config = dict(
    num_hidden_layers=9,
    hidden_size=512,
    num_attention_heads=6,
    num_key_value_heads=6,
    head_dim=64,
    intermediate_size=2048,
    vocab_size=11862,
    hidden_act='tanh_gelu',
    norm='layernorm',
    norm_place='pre',
    norm_eps=1e-06,
    positions='learned',
    qk_norm=False,
    attn_scale=0.125,
    bias='qkv',
    tie_word_embeddings=True,
    parallel_block=False,
    init='normal',
    init_std_qkv=0.0268,
    init_std_o=0.0,
    init_std_up=0.0268,
    init_std_down=0.0,
    optimizer='muon_variant',
    learning_rate=0.00843,
    lr_mult_o=0.71,
    lr_mult_up=0.997,
    lr_mult_down=2.0,
    beta1=0.95,
    lr_head=0.0083,
    max_grad_norm=2.0,
    warmup_steps=200,
    schedule='wsd',
    decay_fraction=0.498,
    decay_shape='linear',
    final_lr_fraction=0.0,
    batch_tokens=131072,
    max_seq_len=512,
    doc_mask=True,
    train_tokens=601600000,
    max_steps=4590,
    dataset='wikipedia_en',
)
MLP neurons of a small language model. Each row is named by its layer, matrix (up: input weights; down: output weights) and neuron, and shows model dimensions 224-287. Each number is 50 + 10 x the weight over its row's rms, rounded and kept within 0 to 99.
After each neuron's rows, "fires after" lists the tokens most often just before its 100 highest values on Wikipedia text that the model never trained on.

L4.up374:51 42 58 47 38 57 58 47 58 54 51 59 74 46 52 49 55 46 51 63 45 56 54 51 29 64 63 60 43 48 55 55 35 62 40 56 45 31 58 54 51 53 47 16 43 38 61 47 60 47 52 45 68 43 42 53 55 43 34 35 55 44 47 77
L4.down374:50 57 35 46 49 47 59 45 35 59 38 28 54 46 36 42 55 57 51 51 65 49 49 57 36 43 60 43 41 53 46 41 57 43 45 54 54 23 45 51 41 43 35 58 70 49 60 50 37 43 51 54 54 46 54 44 53 75 48 59 56 54 55 56
fires after: " in", " In", " until", " was", " but"

L2.up1264:36 53 49 59 67 53 55 62 45 52 59 60 69 55 42 43 55 51 38 39 65 43 59 40 29 51 21 23 56 39 35 47 42 42 47 49 60 50 60 49 48 46 61 54 56 53 65 55 41 55 45 50 38 44 43 63 62 41 65 62 47 48 41 55
L2.down1264:50 42 61 56 55 63 34 55 53 56 48 58 41 73 62 51 50 46 42 79 54 66 59 55 50 53 47 43 49 54 74 45 59 50 32 57 42 40 37 64 62 53 34 61 49 57 50 51 61 42 46 43 77 62 48 51 41 46 51 51 47 47 41 55
fires after: " and"

L4.up2001:28 40 46 31 53 50 50 59 61 45 40 49 48 60 51 50 40 39 32 35 43 58 49 48 42 57 38 45 53 44 42 62 40 70 62 57 54 38 44 65 54 64 33 47 52 39 67 47 56 39 37 49 61 54 38 42 37 52 30 49 39 42 38 55
L4.down2001:62 48 37 35 58 50 46 44 41 59 54 71 61 48 54 51 56 52 49 55 54 43 78 68 48 53 55 58 58 66 58 39 64 45 30 58 47 57 54 66 55 50 41 44 45 44 41 48 35 47 51 53 65 38 42 60 62 58 61 23 29 45 67 58
fires after: " a", " A", " is", " does", " no", " do"

L2.up1476:21 41 48 40 46 60 46 50 45 43 64 49 64 52 59 47 57 55 65 55 36 40 44 52 25 54 53 32 52 49 54 45 45 64 32 38 77 50 52 46 55 42 33 49 40 48 39 32 52 40 43 68 59 55 57 56 57 39 60 60 41 67 63 44
L2.down1476:66 66 60 46 58 50 56 48 58 45 47 49 53 52 42 47 38 27 67 68 52 38 44 57 47 42 60 41 68 52 52 51 52 51 62 27 50 62 62 57 38 53 60 43 43 47 50 50 32 61 44 49 42 51 46 47 35 52 49 53 28 44 64 54
fires after: " there", " There", "There", " m"

L4.up1998:40 53 65 53 41 48 34 51 31 31 38 60 54 52 36 52 48 52 57 44 40 64 53 47 45 50 40 37 28 56 61 40 31 42 57 53 56 51 51 39 58 58 81 32 65 58 75 49 51 55 45 43 56 49 65 46 39 62 55 33 58 64 50 62
L4.down1998:48 53 41 59 69 39 65 38 67 59 57 46 66 61 59 33 57 45 42 43 61 28 60 57 62 50 62 66 57 57 50 47 62 35 44 46 72 64 35 54 64 42 43 50 56 66 33 49 44 64 29 34 46 55 49 41 75 56 60 49 56 68 59 52
fires after: " p", " C", " Sc", " GP", " P"

L2.up368:63 57 30 75 46 62 49 39 35 68 53 67 40 44 59 45 57 49 55 40 46 51 31 58 41 42 70 51 37 52 38 49 62 56 49 46 28 41 39 44 62 32 55 44 56 61 55 64 37 51 36 36 44 54 38 54 49 64 77 46 54 43 40 57
L2.down368:51 61 50 47 54 49 52 47 54 50 40 40 59 44 48 52 52 60 52 62 57 53 60 59 53 51 40 40 64 40 60 65 50 56 50 55 46 35 51 58 39 47 22 46 50 57 58 64 66 52 55 46 60 57 57 47 54 63 59 53 54 43 62 48
fires after: "\n", "|"

L4.up313:54 46 58 50 33 45 53 49 40 47 64 60 43 45 40 43 54 49 38 42 53 70 27 56 40 37 36 58 62 51 41 59 52 48 51 41 52 59 67 46 47 58 60 34 51 49 66 45 31 68 49 47 47 59 53 46 32 55 52 59 29 43 32 58
L4.down313:40 61 49 43 52 61 48 50 39 27 39 45 44 41 48 40 51 48 47 44 46 43 46 40 69 58 41 56 51 47 56 45 52 71 52 64 66 34 52 55 61 45 67 57 71 58 42 43 47 54 59 51 57 52 37 38 49 39 53 48 49 49 37 46
fires after: " |", " and", " is"

L2.up699:42 38 46 58 59 61 45 40 39 47 44 51 65 63 61 56 44 54 40 23 48 57 55 57 30 35 76 52 35 46 54 52 50 53 72 45 53 56 55 53 71 66 60 54 46 36 34 35 52 56 53 59 40 48 56 69 52 55 53 59 52 58 50 51
L2.down699:43 41 42 56 62 41 50 54 38 58 42 64 50 47 54 34 73 47 55 55 52 59 51 66 52 51 51 49 52 56 62 47 51 62 54 56 42 56 72 61 55 42 40 56 41 34 56 46 52 48 72 43 42 60 49 69 43 32 42 40 49 49 72 43
fires after: "\n", " Party", " |", "|"

L4.up1322:58 71 46 44 55 64 45 49 40 48 62 63 50 50 45 50 45 59 57 54 45 49 40 50 43 56 62 58 33 45 45 47 62 50 57 42 31 63 56 40 42 33 58 52 53 36 40 57 55 47 54 54 50 57 53 54 57 45 40 43 45 48 53 50
L4.down1322:67 44 34 40 52 41 52 35 49 80 51 58 35 55 50 34 59 49 54 61 41 26 47 42 60 51 48 53 51 57 31 35 48 45 71 45 34 61 32 49 52 54 63 56 54 42 47 55 54 43 43 49 47 59 57 53 47 55 64 51 41 62 58 43
fires after: " there", " There", " but", "There", " and"

L4.up703:26 49 55 63 45 67 60 51 34 27 45 60 49 62 58 61 46 44 59 32 51 45 54 50 51 40 36 40 45 29 40 57 44 43 44 48 34 45 60 51 44 43 47 55 59 48 60 54 46 59 53 51 51 42 52 59 47 37 57 74 48 58 38 46
L4.down703:39 49 57 65 43 47 61 53 59 47 47 42 46 54 55 58 41 48 49 45 36 53 51 59 46 53 49 56 56 28 53 44 24 50 57 48 57 52 52 57 60 56 60 71 52 35 60 40 51 63 79 66 52 44 52 45 45 55 46 44 39 34 54 59
fires after: "\n", "-", "|"

L4.up144:36 46 45 51 43 44 64 67 46 51 48 52 55 42 54 52 57 61 53 44 48 36 53 60 51 44 60 37 61 45 48 57 48 38 42 61 61 45 46 30 43 33 65 44 46 44 37 36 54 51 49 56 44 53 43 43 40 52 67 39 51 60 49 51
L4.down144:47 69 52 50 48 44 43 51 52 56 57 74 40 39 49 49 36 30 70 43 47 44 67 42 50 73 44 66 29 44 42 39 16 45 51 46 68 65 56 42 69 47 53 35 60 52 44 48 58 58 37 64 64 63 59 58 37 39 40 56 42 67 54 43
fires after: "\n"

L2.up1802:53 55 65 47 77 42 47 48 51 53 46 48 46 45 56 54 53 51 33 52 57 46 57 69 39 31 39 37 25 33 36 38 45 68 60 55 60 51 39 36 57 50 54 48 38 56 57 63 44 53 49 60 33 57 30 52 44 60 51 56 62 61 33 52
L2.down1802:42 55 45 46 66 64 54 34 64 55 59 48 48 51 64 51 43 41 46 41 48 51 55 45 37 39 39 41 31 46 56 54 60 58 60 56 65 50 35 51 62 40 41 40 45 48 48 49 41 65 78 47 70 55 40 60 40 55 43 54 40 52 42 48
fires after: "\n", "opp"

L2.up1336:43 45 42 69 54 41 53 47 59 55 55 38 34 51 32 36 51 53 59 38 37 58 40 41 45 50 48 66 36 48 62 49 46 62 58 43 46 55 67 51 52 44 58 44 54 40 58 53 36 39 43 42 55 54 64 66 52 63 39 47 38 47 48 59
L2.down1336:60 42 60 39 41 52 39 50 59 67 45 52 50 37 48 47 45 63 32 45 53 61 49 34 41 43 52 47 30 42 65 37 51 28 40 57 41 26 63 48 31 44 42 27 64 55 47 62 65 47 60 49 59 33 45 46 67 50 44 64 49 39 66 52
fires after: " in", " In", " over", "In", " for"

L4.up1905:44 52 29 57 42 58 51 54 68 43 44 74 47 47 46 57 67 42 59 53 60 53 43 37 35 57 56 67 42 54 59 48 34 57 02 59 54 45 77 42 65 58 69 26 46 39 49 53 36 42 32 47 42 52 31 54 46 51 57 36 51 58 67 44
L4.down1905:46 50 43 58 37 67 40 44 55 31 52 67 58 47 58 57 48 49 36 40 58 53 47 62 30 49 50 50 67 53 65 42 38 45 23 38 59 40 46 60 48 47 34 36 60 28 57 42 41 46 68 48 42 43 47 37 46 57 42 58 53 48 49 30
fires after: " the", " @"

L2.up1342:66 45 58 57 64 55 56 73 44 49 83 41 66 54 49 50 32 40 41 60 46 39 41 47 57 43 48 56 41 44 58 61 40 53 46 56 54 71 41 44 54 43 29 46 41 60 38 41 52 40 44 45 65 59 61 36 57 65 57 57 52 61 62 48
L2.down1342:45 57 61 51 44 58 47 57 37 68 62 50 50 42 55 55 54 57 47 51 56 36 39 31 36 56 60 64 50 61 59 60 42 64 42 68 59 46 53 41 55 58 47 41 56 38 52 58 36 52 65 59 45 50 36 48 61 37 66 47 50 55 54 74
fires after: " |", " the", ";", " in"

L4.up681:68 42 22 56 53 52 37 50 45 50 34 64 54 55 54 72 40 42 58 40 64 49 43 54 44 48 72 45 65 53 54 66 66 44 51 28 64 56 45 45 48 58 42 61 42 45 60 49 50 48 58 38 65 30 31 51 50 57 49 43 60 57 49 48
L4.down681:55 59 57 50 55 51 62 52 65 53 55 56 55 51 47 33 64 48 54 41 49 50 65 65 45 48 52 40 65 44 48 56 59 50 60 55 50 34 49 27 43 62 45 53 51 51 63 51 67 43 51 37 58 54 63 41 48 66 58 50 38 45 59 52
fires after: "-", "|", " Der", "-1"

L2.up342:50 58 50 56 58 40 49 55 42 60 48 52 58 47 39 55 71 41 51 51 46 52 59 57 43 52 47 43 53 51 29 60 49 40 63 39 52 40 40 49 49 53 40 60 36 35 47 50 55 27 57 61 63 55 51 49 46 45 57 49 35 26 45 29
L2.down342:48 47 46 46 54 40 37 62 33 47 40 42 65 38 52 58 57 52 49 57 28 35 50 46 58 62 41 74 50 55 60 50 65 43 56 56 44 48 65 53 53 56 55 52 37 36 50 32 55 52 46 43 60 56 70 55 61 46 45 53 44 35 61 51
fires after: "\n", " |"

L2.up1187:35 45 36 52 65 45 75 59 56 64 71 44 46 52 40 35 41 60 58 49 33 61 35 41 55 52 47 39 55 45 54 37 56 49 55 52 45 45 56 33 52 62 60 50 61 58 59 39 38 49 40 57 46 46 57 50 47 40 66 42 53 36 36 39
L2.down1187:56 35 61 62 32 80 39 33 51 51 39 50 48 42 51 67 67 36 51 43 68 48 58 40 44 56 49 70 55 57 51 51 35 42 35 52 35 50 52 67 74 45 39 56 58 68 55 52 49 58 64 57 58 57 53 43 40 47 48 49 34 55 57 48
fires after: " in", " of"

L2.up1748:44 56 35 65 49 57 67 45 41 52 51 28 48 57 43 45 32 31 33 53 49 65 50 24 44 47 43 79 58 46 54 46 49 55 33 53 29 48 45 37 42 58 53 60 42 47 45 76 36 62 60 56 60 56 51 60 52 37 54 55 44 51 43 38
L2.down1748:48 34 35 56 68 42 62 46 45 33 76 40 55 50 56 40 52 28 47 61 50 51 47 51 60 54 50 59 55 46 49 57 34 55 55 49 42 61 34 45 62 50 60 58 51 64 42 66 31 39 41 42 34 59 50 36 50 55 54 42 53 38 63 48
fires after: " Votes", " L", "^{(", " 9", " 14", " 8"

L4.up1012:51 35 51 50 51 44 55 46 51 33 46 63 28 49 50 71 63 48 53 49 53 40 49 47 41 75 60 44 49 42 42 50 49 48 60 51 57 62 41 33 35 53 33 65 37 39 25 49 41 57 56 46 40 53 44 67 56 44 37 41 45 49 35 48
L4.down1012:52 33 51 64 58 50 56 48 39 40 50 40 64 62 51 50 46 51 44 55 57 60 66 60 68 50 61 45 35 53 48 53 47 57 52 60 51 49 49 46 58 46 44 66 33 46 64 38 61 31 49 62 70 46 49 48 63 58 60 38 55 45 49 53
fires after: "\n", "°", " details", " fav"

L4.up185:73 59 61 53 60 54 42 29 45 34 47 44 49 49 59 59 55 56 35 39 49 50 64 42 56 38 44 54 58 64 57 59 70 60 63 44 58 69 53 57 43 32 48 57 63 52 55 40 57 46 54 39 36 51 56 48 42 43 48 46 33 54 60 34
L4.down185:54 31 67 56 53 54 50 46 57 52 45 55 51 47 28 45 52 69 59 34 38 55 39 52 42 50 38 61 44 52 45 59 44 66 66 57 55 62 63 46 63 63 57 54 62 56 44 45 50 51 42 43 42 30 59 37 67 49 45 38 57 46 60 52
fires after: " %", " Candidate", " H", " Votes", " K", " two"

L4.up672:38 48 51 49 48 52 61 68 46 59 59 53 46 55 46 48 47 44 46 52 61 73 49 41 60 48 65 55 49 49 67 43 57 42 49 54 44 58 38 54 49 44 55 56 66 67 51 56 57 60 60 46 51 60 60 48 48 61 45 42 61 61 51 31
L4.down672:76 67 41 42 55 57 67 41 43 50 52 41 57 35 62 67 47 29 68 42 61 32 39 56 32 49 50 49 48 53 62 55 36 57 41 40 65 61 37 54 69 60 46 50 41 66 52 48 52 65 70 40 50 56 49 50 41 31 51 36 44 44 52 28
fires after: " |", "}", " 6–", " 11"

L2.up1293:49 45 47 71 53 57 47 44 64 39 49 69 50 60 55 49 50 32 45 71 47 35 49 62 51 28 51 42 28 63 59 55 39 45 62 41 44 51 53 39 56 46 52 32 68 64 50 37 54 60 40 20 56 43 59 65 54 45 50 24 47 62 63 50
L2.down1293:44 47 53 44 52 60 45 55 35 53 48 61 60 66 49 41 51 50 48 60 57 62 63 56 44 51 46 58 45 61 52 66 60 35 43 40 51 50 50 61 56 53 41 62 42 50 30 53 56 67 48 48 54 45 59 33 56 48 42 45 64 45 45 66
fires after: " T", " K", "av"

L4.up304:50 59 42 57 39 71 58 49 42 42 59 46 56 44 47 39 69 47 67 51 52 60 47 51 60 58 40 56 56 81 47 55 43 54 48 42 44 41 62 36 66 42 68 65 60 60 58 30 53 59 60 66 59 45 55 49 40 40 62 36 55 59 31 54
L4.down304:46 58 59 49 49 38 35 49 38 47 44 42 38 46 59 52 33 44 51 49 44 56 19 47 37 83 72 63 54 39 32 52 62 29 54 35 38 47 64 47 56 57 50 61 45 46 42 35 68 47 47 36 67 55 59 60 52 51 32 47 51 32 52 48
fires after: " |", ";", " the", "|", " first"

L2.up1908:50 68 59 50 45 49 54 49 51 57 58 51 53 54 43 56 40 61 43 36 52 70 40 58 46 52 49 37 58 31 43 70 51 61 54 47 36 49 53 63 47 41 52 43 43 53 52 44 66 65 57 35 34 46 52 46 40 36 49 50 54 45 57 58
L2.down1908:43 46 33 30 34 67 49 46 62 65 53 46 35 69 47 49 50 44 52 57 44 67 52 63 59 42 45 56 45 41 48 54 38 52 24 45 56 70 58 63 38 49 65 41 62 36 46 39 46 61 62 62 51 54 52 40 54 50 55 66 48 50 56 50
fires after: " H", " Y", " K", "Y", "ay", " o"

L2.up1388:57 50 54 58 61 42 45 59 55 46 60 38 48 44 46 39 46 57 56 46 53 61 43 60 47 50 34 62 52 50 35 71 43 38 46 50 48 49 63 56 34 54 53 47 66 67 57 49 51 63 47 47 48 53 51 59 47 55 46 65 47 43 52 48
L2.down1388:47 48 43 37 44 52 53 53 40 65 62 56 44 50 53 40 58 57 61 54 52 54 52 32 54 51 61 58 49 57 55 36 38 37 51 44 38 27 59 53 46 60 59 46 51 64 33 39 67 60 56 69 40 47 57 47 50 60 35 58 46 57 59 52
fires after: " In", "In", " in", " at"

L4.up1328:59 44 42 64 38 52 56 64 67 47 56 53 43 62 48 57 58 39 51 59 56 52 48 47 51 58 54 56 52 54 59 63 58 67 44 36 48 47 60 46 63 56 50 40 50 26 39 48 44 52 52 55 41 43 49 75 52 60 41 52 57 49 38 44
L4.down1328:51 31 61 58 48 48 64 52 46 60 44 41 57 49 61 59 52 66 49 57 41 60 37 31 53 56 65 42 52 56 48 53 51 46 58 52 69 56 36 61 53 65 66 58 40 37 56 49 30 43 66 49 52 66 46 55 47 54 49 55 46 47 57 71
fires after: " at", " the", " At", " |"

L4.up1786:47 70 55 54 51 58 73 44 50 54 55 42 61 48 47 38 59 53 65 40 47 36 55 62 49 50 46 66 46 46 58 51 46 41 43 49 65 49 51 38 56 59 55 38 57 52 31 41 43 44 41 39 36 48 55 45 56 37 66 55 36 34 38 62
L4.down1786:47 51 48 42 47 63 34 63 30 44 71 39 36 52 67 70 65 44 59 54 46 34 53 49 51 66 45 60 65 39 45 50 53 75 52 46 55 59 44 44 54 50 64 58 51 43 47 40 30 53 56 52 40 51 50 40 56 36 51 46 58 37 39 62
fires after: " |", ":", ";"

L2.up1536:51 51 52 62 42 61 56 47 44 52 47 47 58 65 55 68 54 58 59 47 41 65 41 40 34 43 41 57 49 51 53 68 38 59 54 41 54 66 58 52 43 50 53 58 47 36 49 54 55 44 45 43 56 55 54 44 44 44 54 49 69 61 41 45
L2.down1536:62 59 54 39 58 41 45 46 41 49 41 43 59 43 39 32 56 49 57 44 48 38 54 47 43 48 46 40 52 44 43 48 66 48 52 61 50 22 35 56 46 39 42 60 59 64 49 43 40 62 42 65 53 56 57 58 58 67 39 52 34 49 60 56
fires after: "\n", "|"

L4.up1381:46 46 24 55 46 55 66 45 52 54 57 62 40 42 36 47 52 28 56 66 42 29 55 61 39 51 42 60 54 46 50 73 58 32 61 51 54 64 37 66 65 50 47 44 47 51 53 32 68 44 38 37 52 46 48 38 42 53 48 47 51 66 46 37
L4.down1381:35 41 41 45 45 44 59 43 43 53 66 52 62 41 50 45 40 44 21 44 67 55 52 47 41 59 45 48 42 34 52 65 64 72 55 41 36 37 54 29 55 61 47 37 34 40 45 52 68 55 63 56 54 55 51 45 65 50 63 40 53 69 68 45
fires after: "\n", "-", "===", " Dark", " District"

L4.up1957:60 54 55 51 43 42 69 65 47 35 72 47 50 52 53 30 70 52 39 55 56 43 51 35 46 44 60 50 66 60 44 64 40 57 45 35 53 55 49 38 54 44 58 40 55 62 42 64 62 57 58 55 62 63 39 54 66 56 68 60 46 53 59 37
L4.down1957:34 48 39 42 40 52 46 45 40 62 51 62 46 44 41 58 52 55 51 50 32 40 70 48 66 61 36 65 59 67 43 50 60 45 37 54 63 52 39 47 51 43 56 52 34 53 47 45 41 44 46 63 64 31 43 51 37 48 44 33 56 55 50 49
fires after: " |", "-", "|", ";", ","

L2.up1685:47 56 44 41 41 38 59 59 52 48 56 58 45 55 44 30 56 38 51 71 57 68 39 33 60 30 34 48 45 55 30 51 68 50 52 51 57 45 45 36 45 32 34 62 44 46 56 45 52 65 46 58 39 49 35 52 39 42 43 32 47 61 46 62
L2.down1685:73 64 53 53 50 52 51 23 63 31 52 54 45 53 45 38 40 57 66 45 57 54 49 39 45 59 54 42 49 57 62 65 58 50 47 39 49 48 29 46 51 70 50 55 25 54 55 46 39 41 46 57 38 41 32 48 47 33 62 53 51 63 62 59
fires after: " the", "The", " v"